Weights of a small GPT-style language model, trained from scratch on English Wikipedia.
Size: 16 layers, width 448, 7 heads of 64, MLP 1792 SiLU, vocabulary 11021, 43.5M parameters.
Architecture: RMSNorm before each block, tied embeddings.
MLP neurons of a small language model. Each row is named by its layer, matrix (up: input weights) and neuron, and shows model dimensions 16-143. Each number is 128 + 32 x the weight over its row's rms, rounded and kept within 0 to 255.
Before each neuron's rows, "fires in" lists the words (lower case) most often at its 100 highest values on Wikipedia text that the model never trained on. A number after a token or word is its count.

fires in: "name" 34, "position" 9, "title" 5, "interest" 4
L3.up654 [115  83 139 144 176 130 106  90 136 147 141 154 140 117 136 149 132 121 152 142 125 148  72 124 131 104 123 197 137 110 104 140 180 128 144  70 151 149 165 126 133 129 112 121 105  80 192  92 135 137 138  87 114 135 131 121 116  97 123 130 149 150 151 162  22 110 143 138 109 157 151 126 133 176 206 110 141 178 187 131  98 148  95 134 131 139 126 122 121 151 107 160 120  93 145 128 107 151 179  84  86 142 116 151   0 155 110 128 139 164 106  72 131 117 140 102 159 178 132 220 128 125 167 172 158 114  92 116]

fires in: "years" 31, "july" 13, "days" 9, "as" 4, "actress" 4
L6.up1088 [121 196 110 206  75  75 107 116 176 173 131 173  86 110 113 115  70 171 130 143 151  94 126  89 125 192 163 147 112 166 155 107 128 152 160 198 138 110 111 126 104  99 133 116  94 120 112 134 120 137 122 130 172 169 135 156 124 116 112 112  87 119 111  66 105 102  98  83 164 138  84 126 139 130 138 109 203 169  98 140  47 120  84 171 150 103 144 171 121 114  55 100 105  51 141 110 142 133 146 143 148 166 109 139  75  95 165 130 125 114 148 153 103 121 191  75 171 136 197 155 161 188 152 103 157 152 106 163]

fires in: "you" 25, "we" 16, "i" 10, "weiss" 4, "can" 4
L3.up136 [119 127 113 119 155  84 113 163 116 115 136 118 154 121 136 108 106 152 141  93 150  73 149 144 126 116 125 149 182 144 179 122 157 140 167 139  57  80 118  71 115 110 125 155 101  75 115 131 120  91 138 197  94  85 137 104 109 119 133 140 137  95 105 149 144 116  94  90 127  87  81 191 177 153 144  88 150 139 101 133 134 113 101 153 173 210 145 102 137 206 147 132  90 126 156 120 130 149 122  92  60  87 157 119 142 117 146 152 163 159 129 182 148 109 120 112 132 115 205  65 118 137 149 172  78  87 124 114]

fires in: "most" 32, "place" 9, "major" 6, "best" 5
L3.up1753 [165 109 134 167 153 150 155 145  91 132  67 108 150 115  93 151  85 104  81 136 109 152 165 114 117 118 143 120 120 134 155  71 150  95 139 138 132  91  83 166 176 114 172 123 163 122 111  81  93 146 147 145 115 142  88 185 142 123  62 127 140 150 110 144 154 180 104 198 146 150 108 163 124 103 136  77 127 106 183 170 169 154 106 221 122 116 118 117  81  97 112  73 116 102 137 108 127  80 144 122 134 136  74 157 163 106  67  49  71 184 137 197 179 117 135  87 148  87 136 175 133 141  92 142 172 143 132  84]

fires in: "well" 31, "succeeded" 8, "again" 5, "defects" 4, "passe" 4
L3.up1746 [139  67 110 135 198 142 128 157 139 106  72  86 101 156  91 152 180 133  73  87 115 191 129  84 131 169 134 148  86 115  86 131 110 108 117  73  49  92 152 125 136 152 120 109 114 110 142 153  71  57 141 158 138 141 136 127  82 116 127 155  83 128 120 179 125 137 173  95 133 109 110 136 170 103 138 148  88 119  89 134 158  79 147 151 136 138  53  63 121 114  62 150 151 109 121 157  96 115 157 148 140 131 131  75 160 171 159 159  50 148  81  82 147 136 126  63  87 144 120 136 139 114 122 100 119 149 131 143]

fires in: "between" 32, "both" 31, "each" 7, "of" 5, "mixing" 5, "either" 4
L3.up972 [120 155 156 111 156 123 125 139 116 155 108  93 150  82 137 149 131 114  61 178  60 125 141 161 128 121 121 134 138 132 128 158 105 161 132 124 160  96 172 150 135 171 119 188 119 102 130 149 146  89  81 164 158 134 141 124 172 124  56 160 114 117 191 109 123 163  86 106  54 169 148  58 134  97  93  75 123 111 130 153 141 129  97 127 162 107 174  98 136 107 147  90 123 149 122 153  94 125 154 121 104 180 157  99 168 134 128 122 112 150 101 150 105  68 160 160 150 125 190  84  50 152 128 155 145 139  98  88]

fires in: "an" 35, "black" 11, "blackpool" 5, "gairdoch" 4, "blang" 4
L3.up1747 [139 142 119  96 148 119 163  99 148  87 121 155 114  89 178 172 173 123  76  84 103 116 136 162 103 119 105 146 124 146 159  86 133 113 135 114 174 126  48 116 122 113 148  58 232 147 155 106 176 133  92 155 150 180 109 117 121 158 131 131 124 116 155 177 115 122 119  73 175 166 123 146 186  82 159 118 147 122 181  95 108 146  88 119 113 153 184 125 167 108  98 135 110 142 136  63 118 160 174 133 127 133  78 182 158 114 132 148 136  88 105 123 108  91 121 126 100  87  89 133  98 129 138 103 181 119 116 129]

fires in: "composer" 10, "coach" 9, "microbiologist" 9, "bacteriologist" 8, "artist" 7, "producer" 7
L3.up1139 [194 154  40 105 153 131  80 177 131 137 114 132 140  90 174 155  84 159 186 133 178 146 122 127 165 109 114 124 133  93 127 190 114  68 161 153  62 159 115  89 114 106 137 160 162 159 184 178  80  90 117 100 116 167 161 152 110 136  97 185 111 164 133 127 115 125 144 117 114 135 174 124 177  65 146  95  88 180 128  92 140 135 132 160  80 105 113 159 122  92 160 181 161  61 131  70 182 126 126 104 166 164 145  99 126 184 126 143 134 161  75 103 164  78  88 120 139  98  99 148 155 148 154 127 135 151 113 151]